python train.py --n_layer=13 --d_model=192 --n_head=6 --n_kv_head=6 --head_dim=32 --d_mlp=768 --vocab_size=4096 --activation="tanh_gelu" --norm="layernorm" --norm_place="pre" --norm_eps=1e-05 --positions="learned" --qk_norm=false --attn_scale=0.177 --bias="all" --tie_embeddings=true --parallel_block=false --init="normal" --init_std_qkv=0.0275 --init_std_o=0.00539 --init_std_up=0.0275 --init_std_down=0.00539 --optimizer="muon_variant" --lr=0.00505 --lr_mult_down=2.0 --beta1=0.9 --lr_head=0.004 --grad_clip=2.0 --warmup_steps=200 --schedule="wsd" --decay_fraction=0.551 --decay_shape="linear" --final_lr_fraction=0.1 --batch_tokens=16384 --seq_len=1024 --doc_mask=false --z_loss=1e-05 --train_tokens=159100000 --steps=9711 --dataset="wikipedia_en"
MLP neurons of a small language model. Each row is named by its layer, matrix (up: input weights) and neuron, and shows model dimensions 48-143. Each number is 128 + 32 x the weight over its row's rms, rounded and kept within 0 to 255. Numbers have three digits each.
After each neuron's rows, "fires after" lists the tokens most often just before its 100 highest values on Wikipedia text that the model never trained on.

L4.up249:142112094149113150095137153129165070111085122097171039166110126147059110143162148146158153209064133125208168141139109125143126146123185048166149112058141142132131082076162116110121145096163141184114140102088151132166120176123108166154169114078169131140145103123136119129180117158141113106
fires after: " and", ","

L4.up631:064121178120182105104081149134120117186154142114120108142109079109181076105104105149139140102130156167069119110132138131132130158119183118122112111112071100127143166118148119149139165156151154195146168131104180140163215144023128127090116110110139112073178116084133135123138080073115088117
fires after: ".", ",", ":", " that", "S"

L3.up692:141149107072089171108048101148127095152140109158102130102123102132100103096094057144068141170103081144169153176134072155150117148111139157124155127138137088068073134121134093094176176126125146124099100157073138114156123125123129099087199148098151134079093125120144126090108159142189144115
fires after: " the", " St"

L10.up729:119107225140104084109099135129099172068116137104130165147104156110136071187077102129122129151111180147159131101152116058157133114115107118122116129148155080142126109129160105139112146132157079121108163117177130158091131115141109120129182162102185121061169160165101188115094133108101128121
fires after: ".", ",", " where", " when"

L6.up686:134110146114158119102090159120127145128113110063147124161113080089196138134146157132111093161198170152135128125099071151127150129123156108169113150121176131076098143107052190091115146090087114086071171130159109127098177070126160070150082105110154169142139109134172132117169188152122082162
fires after: " W", " F", " B", " ", " S", " C"

L8.up765:124148105065138093077104092128178141035115157101148097148148191177121086107096137122154129094127149142105147133148124129153099148208157095112131104216125159177128143087070113142090144110097159155092146092126185088099118101216151112091103115211131118103108125173167179120201100117149114142
fires after: "-", "\n", " (", "-d", "/", " |"

L6.up1:115107143101168163155147066182152065085181080150078128159076068103113162144096099106053100227152160134156127151151135120101176119151163119159089111117056113128116117134129102125109099104149068089121212132127169152156110083125168109131158106087106103143153132150142106114132084169112176102
fires after: "2", " Che", "3", "A", " A", "4"

L3.up248:041112107089171128079095176136170120095156105149087161125151137140165150149134099127073139177051124093157132132139111102139124150130132152103080175123141136156087091144083116092142153100150148085196146065136091147144120178126146137149151163138116093134093095150070129170106158189137189057
fires after: " the", " The", " new", "19", " "

L6.up711:121097120198140081143122166088109119160161103175131077187066109112165101122118144087113103173105070098158102132176133125135067159105142136109178139079124130190078114155120097162139202096138097152157105135111132168094143103071129085170104148130121177130149123180140117168185146110116122109
fires after: " ", ".", ":", "36"

L6.up543:118096061105084170119049093141136109173128125153150110119086178133148144182161090137095133146152074139164104146076084130077108151184119138162175126130144129124121101127086085142090167127105144097111106087143091092122126171095099136130104096113089155102154106121100103128113156122084155129
fires after: " the", " Gu", " The", " |", " St"

L2.up274:062118068071171148129148162117160122099156078107067161143116191074118154143096111118138106160165132128163224123130132157123068175143123183127050164146165081106117141122121097114138181124150087075180170163124154084169153109115166142073140111107169157137119103101132114151101120110089149137
fires after: ".\n\n", " |\n\n", "==\n", "\n\n", ").\n\n"

L8.up348:129142130192135125130132160162152130121100118121117105123143158098092073128146117104162155196223102135073195157117065119106128152091112172139143147148068128170173089149182093098128125138122191168117122092188101089085134044063148131149082152153111103084147109135133198129126161135152134155
fires after: " to", " can", " /", " |", " may", " there"

L6.up133:168162085132148115069138118095152126151123130099123176185145172119141106151127134171109111162107135186126130137106112157130135108142143100170036112114171118093116184133130094133156140122089127140153169130168134126090179147081099138123090146107130144170102115090092200124089161084129071060
fires after: ".\n\n", " |\n\n", "\n\n", " the", ")\n\n", ").\n\n"

L6.up208:127154147139147109124164124117189118161143134122140093172146163094080141112149128165123134142129135132175128079113093145139074113178092082139186176099115132141084117142131086171125117151154078092097131175152132156107081115082153089137099085086153153048080112126150169134112140120133120136
fires after: "20", "19", "18", " this"

L8.up121:096095180107148143178170138102155128098128165151123132182088176079104073106162109070120125115095086105119057122166148159180096149096185154100068101151120150173110102152115088049117117086120109132153093157128101134125143110143165080106139139178168164091141150197133128183179171120102098116
fires after: ",", "m", "em", "om", "im", "ic"

L8.up159:169192171128119157107147162133083142175137151118124168105149119132177118073144083081093106172158088143112123108129090128194119107106144179130082157082128124137136094114141095061155108039123069159129119131052152156138087127114094103124147153168111116184133141119130151099151130081066146151
fires after: " ", " the", " in", " sp"

L10.up743:197085137182115134069086156115136104148101112122133145135191125166143153173123109133091134132094120116054176087190121126132134114199122148131150093041207094120131132189147104145137175096101092130135129138157128167113125080075155138104106091162122098160104165138099129162119189127138083131
fires after: " ", " $", " (", " \"", "===", "=="

L8.up605:129106109077142111115172148075124149137134198132135194144134119100158109185075106131066106144109160132110104096110168176131094130217135200163153077123086153123100122113102127128145132120039081115131131117140150101119097120137094104182098148104144167135118161150102146158134086191178144120
fires after: " ", ".", "°", "14", "19", "11"

L8.up727:073122181142168087188090148176129082100196140131094126141066176145148079157116136126198142153140126087143119134141100134128142148168069158129187111150133100119122163161200135117098203128150111075150103113143181133169168161144115130188076143175108109157133088159084129127079139099172102116
fires after: " |", " (", "m", " m", ".", "4"

L8.up96:121158166131136142124105101112114126144132098229154108154138139096079091048100104087130104165132137162140122087116127109119144136115127146145220132171113096212148103133072133173157185160133074138166104141105151101115200135124140084140112140053093111152180085145154144132090100155110072154
fires after: "==", " |", ".", "|", " sc"

L3.up338:127082156153160090169219178117147133208084158111091177151132097120149192121085098081104110150144069135135180103195150128132136093109170105144112127103082040131136141121153090101156102095127075102151090119147082173120119114141141129087059183183143089112133103154110138108144161141126110166
fires after: " ", " there", "19", "."

L10.up727:061142131222175148086156128072146124147122141123163179119089107103184151067098108151095090149106141147146130059089092117125068126097137089165146118167125120131114114157100108072099127119113135029122060134131079133142168168089101158128141120125139133058119155136161148143100142146114101122
fires after: "20", "19", " ", "18"

L2.up443:129135071140177159114157147149178064090176211125127161136119138136135179136092129120104138124150104149175136129139116120090106165102163169144097123107159138117116142103092069132131163110113083118122151133108117130184129168164176171077148165149138110139224072159199183126112115112100146073
fires after: " |\n\n", " |\n", ".\n\n", "\n\n", "==\n\n", "==\n"

L6.up36:118113066112163137128191122113169201136192108138149054114069092081139082121128068099137089158113166126186092121110167141096175158139123167153159139136180076107160176123059177069144149133142127123115161154119137154090151155180137145148157107111136130107104101108098104080141164126121146087
fires after: " F", " T", " f", " t", " sp"

L6.up594:147153141133144093054109088081181041116116086091119174118130129167157090150174149140099136159128129109048102135130126109123142127110086130100107123108116144137172141117125120142212086105068139107065167193109135152149092154165163174144142208187178103159129148142079162077145105105093075095
fires after: " (", " /", " "

L10.up685:166097069148091120158129151143107149121112129120163177137086154182127130121086167137144123173148175149182120108087100100132094091154118075074134084141102132140194122166159133114105141076038141160121158132151164127119116092165111106115123111152124075089156109041134103116120107141155117097
fires after: "20", "19", "-"

L2.up669:140173131101242151147099151109192143144150166098076146088121107152130143151175148055137097126153119162125128113097146175118134118126094140099103128111117118163156132175166153109130124127116047091103144144125170111122097083113121083100132144151111077131100104113136077106102197100091124128
fires after: " ", " |"

L8.up549:103148096125170145033170148098155147153092138126150099138106147184067133099152142085185081152146091086131119132167104133169115175123138164163121136106160153111139127045068122142139131137148124122110187098138149140104094095090128130199151137172090130159103050125058154109177117146157136095
fires after: " F", " s", " p", " f", " a", " S"

L3.up596:176123127146130132132162106130154112119064139112092119163121124130087115110088187149094128096139165103148098112087066129115091044114138075115153086166115115171160179145177088150126119148105067161119037153145128146138160108144172141132144121089140147135158084148170119068086093148199092119
fires after: " |", "-", " |\n", "|", " C"

L8.up439:113111147148105111074163197146136152107151174112141123108097125159107061200101129140141115146107080098105091220166040146119117085146131099174132121145131088121127167106100157113121113118151165130124188127099120115124123178127194072188067120158096176137117130149135194112139139123123128097
fires after: " m", "M", " M", "m", "V"

L6.up144:165112125091131149140198154180088111160117145070154156183102158125106143169116091131101080184070090174080153119142126137153079122120125095101146135131122193089129134131179111082082166112130062113154148115124184169099098158139033124120144129083088115134152109168102062135167134154120133150
fires after: " (", ")\n", ",", " ", "C", "\n"

L6.up455:113128153131122117087201168148156098173134110170179106149127139082064104150124115066156180196112160165135110136127105164147115106163123133162154139159137128111091091118163117108132145115156132121179150125061102080113112156164148115173167174166161043174127152106124121131128149141158141089
fires after: " to", " well", " known", " does", " can", " and"

L6.up309:029115148117170178111123134102088125140110149139115068149166113099110146178118184135116128149090133117138096091073123155187106160143170129110079126117117053157108161125162141052138081109135124095174170180136180104105137113131138155107154109164200146090163085139111141176138135125097098116
fires after: ".", ",", " We", "we", "el", "em"

L6.up2:036085094129141169164132154113223120144137067168130093150108114072125081093123142115101090176079181146180115145143103156086118114138170127132096189151141157123128084129155154111084136141133138116126163157099187146128152124140063078109118096189139126135139142159129113083144090160133092111
fires after: ",", ".", "%", ")"

L6.up486:133119106149139130096139078103187092124135169139137129184123074127096087113127118087127162181118115138121110131119119141137118075174099116177099108130098057148157105142084119158085164071141070106116114169066074103106157187140164159163065090127188157130106123152158118093161121139191171109
fires after: " ch", "ill", " St", "and", "st", " squ"

L6.up319:126100083106172148148135153167110129136139135125116050074124074125139097146160125142109152141124136172140108124152052117147138153141181153144192194140182141115093118124135065198124094115113149108061134112077144128141114205106166138142103145129170091125101093093150101136171132129126111107
fires after: " to", " with", " by", " and", ";", " |"

L3.up124:122089103136137135123131147148159108148127097174125119154144131075144118163154114132117154144142137126129100058126106115118156171144089092114127214118091144098076105137135207131098184111097111080131109101096117099095170183118099197091087101108145143107145078137082151121156141146119144138
fires after: " ", "-", ".", " c", " An"

L2.up220:110148151159145135112145146112147144088126155132157111161066160106102130164105142104133127158106126130069144163073099173155150121151093144153165155153180154081180089146099091172112104165118136150112138172137117089138146116136083109078022136118189115110105103114164103079125057190104116145
fires after: "\n", "-", ")\n", "o"

L6.up39:127184095145086056096120157116166169123086153169100090154057127119151144152122129105111177124061128052136117143140137102127162123122113152168138094167136225110194082131118092141140106169167116158126135127178115124124100116151111139100154153119113157162054106188084104094115137155137135110
fires after: " |", ":", "-", " National", " (", " American"

L10.up748:099126110097138064136092136119159115188082165184197104169110124141166121093103124075155161126091135137170123080105123097133120149146113094159173168178150110065099163132130150086182111212144130136085143091138091118136167101135179173107115129140089081172118142191097107104132112114116158116
fires after: " ", " (", "–"

L6.up391:143085113108178157151115104145125167083167093189145115139069095159137089161089182120119116060123104171138136048158132128143162093126123115138200094111135130159098186132175142124138171152092110130112152126110152182074104136131134196081091097113116097158125113107088158145173102142078101142
fires after: " R", " |", ":", " Le", " D", "F"

L6.up467:134073171146119126056123072118147130144080086131171147124146131137114138122167092126103118139071119150150125187159164139087118101171126133102137166146115053157139110155086145151150129055147120136113121088086133117155140170139094124138149116077121095114105083088069082069117156152138140102
fires after: " No", "er", " St", " Far", " F", "and"

L6.up8:112105156129118095125129166099106107086180121115128161161173102149131097117110077130139114133097149109117138103120154131122081159169173109163105096091121144200162135115106091106152088074131076111129105148113123110105138134122065141111129104207125127121114171156077076121195130149110155132
fires after: " ", ",", ".", " Ind", " comp"

L6.up336:148132156089171117131139082121096073129095181129122124186071047140146165129120160093151125152149118141086079095107085139154088136145122127090115127110110112153122090143157097130103122142099180140129160130154089155151175116125109109089116169163231146138159071139102126106127127100078139122
fires after: " L", " l", " J", " com", "."

L6.up456:084125139142150167124159141192161126145072135113147170175079116084105139140181114173153093141138098176130059103089105141119124116140185133142135116155100144069148144136168080116160150161136133189109120106156138114130095147147103104155111109101089159081090168099041055138102125143150042078
fires after: "\n\n", " However", ";\n\n", ")\n\n", " that"

L4.up25:089187143127138100159099145109108119160103083120107133125154152152171147116083092164117120178093081154164144159127065125107105135161180145146072179077158089103131104137111121087193074095134097108100158168097126074138137138167118141120182195117098124108106161130078140135113108141146179104
fires after: " the", " ", "20", " U"

L4.up288:139120164123088118150083164190138132129125157138149100123093114072117111105171097066136155148124109113062157127144111131166170095110073145103144211114115141125083098146199129095116126122170142175140089090154123091139131088120128150124074150167101147105105104125110108076159160092128137147
fires after: " |", " ", ";"

L6.up295:140103177116099106138158145113088097151108162151143069135084123064101128124166165113039104194123136117147109187107064113147107072126171126112116194157161148071179084080161138077128155136101157106116141101107142052110166132157122106122131140115191089140143119140147099127144161091140094075
fires after: " the", ",", ":", " bar", "B", "The"

L8.up318:117114113082113092146152115089130170190096123140131102142120128110167155103094181140087092138050113074165123114118116132131182164162156070082112110183122118085104109123139071127150137113138108145120122133166108154123156130124127158106107092127108129112086096139102082104088196148198131171
fires after: " the", " a", " b", " d", "The", " st"

L6.up241:135176089175089088126177166152129149169116119146148079184038124164093076161193134107094174167126100132112094123137153136118081150155126107115211191161110130156154142153137067200156169154115120135077137105134055140103168098112099129086164144128144132104092113186120097181079122108155104185
fires after: " ", ":", "20", "19", "00"

L6.up579:029102117103138142135122127085136096117104186123102131096117148150126079153096154121095103129187166117182090151117070141092123091206168152097184167173072126081114105145100129215175136125131100160153144134060165170106073137120126136121158194174142093147169148154124106136118108148119147103
fires after: " j", " J", " d", " sh", " y"

L6.up491:106100126100126104128054153163070140082163110086127166111131164127184123144061121095124133149131141107204121126125095161131066147089129081119142142162097154150172080076172138098124127106085140086101125129080114123145200134132125072170165140138146119076134109138115116164126123178099133125
fires after: "20", " the", " The", " a", "19"

L10.up174:108153081138161109112126143112152137128149174143139146138127121132176135142131139087148120105136104087109156087162039153090101159150106104027127147122168102045108152134188124101095160147152153165150116128087134135164119126126073114134126161121121108211119186140134089120120079098110144163
fires after: " ", " a", " M", " (", ",", " m"

L8.up616:103102117145147080161070149108112119112117082114130088135079112151147195165155086132107087154151142097151220162196117163116128193089116126150080160141129095151171123134121092136130126188131155125095089065153131120153192090119087069113095176121103202150095155184100092148146083127127109128
fires after: " |", ":", " of", "-D", " /", " "

L6.up228:143159165098135147173133110228157123154098152100157109119065127113170167099156111139160098088181078149135119159142116130174144126118127100132131127127152096144106110113074096115142130129145152142149133159125141147116140071144108150108125181100127140161164062067096076099157117127101133121
fires after: " f", " s", " b", " S", " v", " F"

L6.up9:121113143123156113102081181141092124093068066091130029159140156141090084108156117123155115077143164141157184130111093112080138102162104133142162097132138091144118099156127128174109156140086038120141130186130125104125160119113064120113058133188210139109137141100156144144125116148097112103
fires after: " |", "\n", "==", "\n\n", ")\n\n", " Rele"

L4.up417:144135146126157099159166084177164109151124127118164127185177214130117115084155127080095129129116092125128132083058127142123090157165100060106128226182101128173175092093202127133153115126133082159128176141085154131165091156076200077189088053124146172086164085167132085096101122132162080078
fires after: "19", "20"

L6.up211:118152081060150203121040146098138137147159106196194133151070106144159142115107158138108098149117116134143114135104155109142107157112145117122120097084093145152133193099158090079138164099166176105099115126132128148164114078075124167141133103105063099149138139095107131129120212118143071156
fires after: " the", " a", " The", "The"

L4.up76:113093125113131106099105199098072142173063115138113101140118087150143107170165105108076099112123151123135175219207158158152133154139176130117078127075169127068102136117110094116112169106117175152057159146148172182139086162097113114114150187147135111113121127172171083070162127111110115144
fires after: " ", " |", " the", " ("

L3.up444:082183120142084148127100176111098186122118153095102104173123107180088068122118148106135136160109157135139114075070120146127115037118106138165161154189137126121105141138150192140107109152047147124145099110090171088087131096118094113171113081144111110117147123121167099140187085109176114119
fires after: "-", "|", " Bu"

L4.up680:156103126143113132063091144168172107109154119120110102116128076104126128171129157076159166135128094096103065080185100158136195130151135190135141177093117134175163160120149071185083213127180171162096116138139139095131124085184145113067126147153143097141147201127117106090151079070125131123
fires after: " |", ",", " ", " and", ";"

L2.up494:143137084192187108132117151109128150174171139162091157107176062138170126105133155088118136134137134072152132086176120175146147198142081101112156098125168123123055127148099100098066125092083139096134111085174143172069163132092145105125094165111091115122068167106125146171171113163134143087
fires after: " ", "19", " (", "–", " to", ")"

L4.up181:076108124174215136161127061148131193137067141131089131089091100179125094131183145068152140076176180109105106105118140148146173131113138143137153131164128173114108151157094097127074154144068158167129111135122167129129120128123080161148125138138088084150153155115093123138102112145181099107
fires after: "-", " |", ":", " Cl", " L"

L3.up482:169134138080102106121093132181165076134156140127121198109144128151136084178164113121110139124137122106057152118115078152123077125154119158099122080120167072129057094060123159141128174082185119081124155156174085132171151118140102145123097153092139155138146187132073081113093170136103132125
fires after: " the", " The", "The", " K", " "

L3.up417:091123097097151151150116136068150094139127113177122136135164090131117103207141178159131125102125139101153138100103115174097123216073129089136200156112119106124122127143173064136150093120168116140159143077105167162130152132134062140143061143058148137071166154140144130140125101126197098175
fires after: ",", " The", " J"

L3.up70:132169083086124008112155098158137142174123150160129152170111118147165161152135127098112144135084121145131163152068134155150079142094129078129155108119081096088156122138164177099144078170105085151116156163107133103123087174162126108134147107103116121202095147125103174199142121136057118108
fires after: " ", "–", "20", "19", "-"

L8.up699:126108132131072135092051153096138107181063110123112161221123104113116116175163171146072142156115116147083115125094096152139114158094112144146152091122143116131101142135165115082127118142139131133124173127128120163099104159106119116188151161149167178105173117130137183094145099117133087114
fires after: ".", ",", "S", " where"

L6.up312:099146160082184077122153116121157114110089129137148121099071124177088111134166123169100106089109114168097107135151094108112123120100120117179054099104144109114151109160083124156097150128145098076124123154130127058166133162138204157152092133116131148138118132094093142089139144152100143120
fires after: " ", " |", "|", "s", "\n"

L2.up523:089153126119145179108115099170164161064146149149086153187109154064156176133097127105145137129098152129140154103084116162126102063142144174120087125144182122055132155070121112089071146145155167132193148166106195099057117144138135139139113100123084138152142098105143157126115150113108181103
fires after: ".\n\n", "\n\n", " |\n\n", ")\n\n", ").\n\n"

L3.up746:119202128133175091127126128102143139120125134161158154192091126130070137115154155105119103177155091126085162141097111088150098146082085160163118134163116097165144124185100149184172081156121123180111126153114128149162112121146116137125093148105175165142114102155106112098130108143129147137
fires after: "20", "–", " ", "\n", "-"

L6.up41:089104162129067155124171151099103103167060131142138090144115223122158110144148135128092162119190151111132110092142115164119125093107095114160074117147094123108127084115093168147104209173104077159173123085162163107184153084144148124135120153149115101106135121064170096101133113170151093128
fires after: " |", " ", "'\n", " Votes", " %", " Candidate"

L3.up181:073128153165126096122131129134079120155130151142113069119167129095107138110151083144111107188100071120125063073116133152176146147092182150150063201098147094155110137087163129116092147104134143157109174144136150123144098165058121122138118158129164158173154080088133143078092097153109230106
fires after: " ", " in", " the", " In", " of"

L6.up589:082091149061123172126129065110101168133164128156088101136081136096120127105139139123102089123161103115168061169085145109146124126112192122149086187090151153134191116102163082117139088081131151146133159167106075133106117108099082144138144156156088092149104103174088133132115125160136146116
fires after: "em", "M", "om", "m", "im", "am"

L4.up678:148110081115143173100179118145123129112101136151143089091172096119124064113125084163150146142118098152109120120135130142146074166167141171192159115155086138031106129133127093085148065109076155111123147124110120145136096149170079146149165137163125108134078116083145112170132207088082108137
fires after: "-", " ", "o"

L4.up203:062110078156146099070086142147135189087108147139164086173112094093173161141156129124063095128072101100128150086103131149125215093097115126070121149149131121087165131091130097122085110113114133143118064075128097154135127109115126149131141128111095116171112146037152172116102156158124128096
fires after: " a", "19", " the"

L4.up129:112144164163145128151073147170114179142156151028104129171129112140127175196095092189160145131079080092093120113119088159133209072173110157124168153131166183083090079098169141093093204101099110193149060155160136136135150121184113128109147097138123137110140077131096162095109125096127152114
fires after: " ", " (", " |", " con", " re", " the"

L3.up736:147150155123100136167138161159111127162083149099153148126189097147153124106069151091081126127082069112080182125156128166174150170141104103140138135170110089149101090179144105115094143133089123175106171127145127141108155120111094045050173150138181078114077130138123178022139098115141183143
fires after: " (", ".", " N", " L", "=="

L8.up10:109068111073143130147114120145135111133095122129155124100139114106168166149138143045102150152120125195172158134084084110056082149145131129136119064068089142165136160141176095104117080090169078159103129126127121130124128189100121152130142119118133144099103109105131130150175137135141145093
fires after: " ch", " Ch", " th", " a", " p", " and"

L6.up351:106119100176106095101095160150142114104117082151109143105143101148122133173119134114198125144104085154144127147155076130173142184157094096136081088104127136134140143106162086118185141102044067101113103125121087155147140134104114131111169142201054178069107106164084149130152139172077133190
fires after: " as", " ", " |", " As"

L4.up457:094142094144129093134129176126196117125129041117150139162109137158133112135057158139108183144202139125151142161130097141152071109122054135109143077126090085138150126155161124114083126124039120138141114177178150117101066096150102115188120127148098127123135094154131138127154100144143085104
fires after: "\n", ")\n", "-", ";\n"

L4.up321:090096164131127121129191112164150104143091153080107123180127216113140176133112110145065072152108114136136076116111073063139140149109226092179129175132122126126061155112139090084097114093158122156055170134116100118096123167117175146123100115120121138105172109155105056149162154172081150130
fires after: "20", " ", "19"

L6.up382:183120116171089161060123145166110117104134140116114123126128124119072098176071129114171128205130159100207119084087062185134107038138092133150181116128130120126163176114149157080089171125166142141118149185127177112116111128159085123130126154126174146124151124100123123095176143100130032099
fires after: " ", " |", " (", " and", ",", ";"

L4.up400:156107077141125129077100104144160094105086113176142101094088117151124123181131135155134110121092135159063105146105115167165158123128192116088139149101113112092171146133155173134183155166125114108207054133174155135171131129118177189116161088098096104135161122140088113074185131166136052111
fires after: " |", " the", " The", " as", "The", "|"

L4.up616:170103129108123111146114139125193085150143141153139078115126105122143120167098089112150125155138119166119084163105083125201097122120144144105135130031124149118151075111133123094088148105116129119138118122130146151110192076117117113073076145176149115136191142125101138096135089094122057157
fires after: ",", " |", ".", ":", ";", " that"

L4.up9:118146102067107116123142074171157135185121137153121102110126120081180103089138150091133138131160076121117115133087084130156087130126097123142203151114114162128170103102139133077108139169070165098160158072173101135144131148076064185133110156139119109167103132133136180115144149189112113108
fires after: " (", "-", ":", " ", "=="

L3.up29:111079145154104169166153114091109083118123049118148126119187138107145078132110051101177123060144105117126176133110095105153122137133150212139136126134102181099146192094110079130141126161099103150181095123121169107138167121177133132136108196168126047087118134106115057142123130103085174072
fires after: " |", " ", " disc", " Goals"

L6.up599:122089148107134171117129087110113133103127135104100117070111109135141125155144124171118166177102087170162090126103165161088137109110183155108084029068088117146101098111087143155097093111167097142094163112114189148162096116140183109123085118109123204141183123153166184168145186177104148132
fires after: ";", "2", " ", "3", " |"

L8.up715:133105179128139122121076090105141123095150053180166140104132098118141085142101189137181125139060146100096145177120127164148133110102157126079114128132183120123097189115083065124146145057147113138096094133105129110108190125138083114098131084119149134164130145083147130127163208113163089130
fires after: " the", " that", " The", " \"", " Th", "The"

L2.up530:137107181119151052099160107132156128144149057157163182192085132106123115151141121067126127086141153130174115125090116122112050137110092088135134141091135164113125123226159129163125117136093150089121129150140169142194141138152175149183136164135163079141158084117135158119154133138121080130
fires after: " ", "–", "20"

L8.up211:155139162101214196114134167136124106085131124081159149112147116127154165164143102113100083146172075107120105134167142152150066160133094171125107091105139107103140096149172105126146153065165101106090146141069182144174119110136118109147129150152032147205155146124094104159139115119112118138
fires after: " ", " ("

L3.up707:166079053142032144117122158023143087138100122160143167132136156148139146123177121099150140094067118119109165176075071143109106113106133137167128167121133173116145099185152089130106151158099100114149138118105172123105119158132115196126114141131092123114099151121134149085101142114144134118
fires after: ",", " the", " a", "/"

L6.up443:146120141164138141140174127104090167133135143170105114144110128124164128113166139118123100095168113159086152121147081134114113147164168151150065176133111086134125124112030182094092127121077145145168187095153157101069142125207128187109159123086138146187109150104188093098078140163151124099
fires after: " ", ".", " Re"

L4.up639:153147149081123154106093103153150135104139025096155100172092112147207105181110137155112108094115063141079159044103126124104141195118164116155137165153114090119090122118155144180198093146135131113136090104138139123174210113154080140091133100136120159114156123129079135094148125185077104210
fires after: " the", " The", " h", "The", ".\n\n", "===\n"

L2.up585:122106098119141086093109096114163073137138062173163144168144201108204126147140060117085108108134115148131171118140120115163135124078052153159141163100200098143158145095070067047181123119115112086085209118131124086163136124188144161125134142154109170121178115105124055126152109061147122109
fires after: " ", "|---|---|---|---", " |\n"

L3.up62:160064115105167147095124100116150110121129146174141139176081109131099127147129151061115128149142116133128046127115110137076143122104147201138133164141168179139165115116133151099117135138118146178135101112154162128145153052199104143104111110155119136114179129129133172086186124064130097172
fires after: ",", " |"

L6.up738:138094123123182118111095074184168173078123118127136087154098156110202149153151160115094138124214157133158161122064164195108098123073172195148145100144130099156127145141086086155047148107142126147177130142047164152122105140112097164135113137107149100124157169056145116113155087072102120123
fires after: ",", " |", ":", "s", " and", " to"

L6.up480:180157162080118057144112120119126137090117124112154107141149126073142152126130149152150161155175086118118089109117155174169143148152155090105124159149170148128094132080137106070109174174088140082118125168078157143123142109086122155137162110154142121148163120141130071088170133119193161141
fires after: " sp", " p", "-c", " v", " f", " b"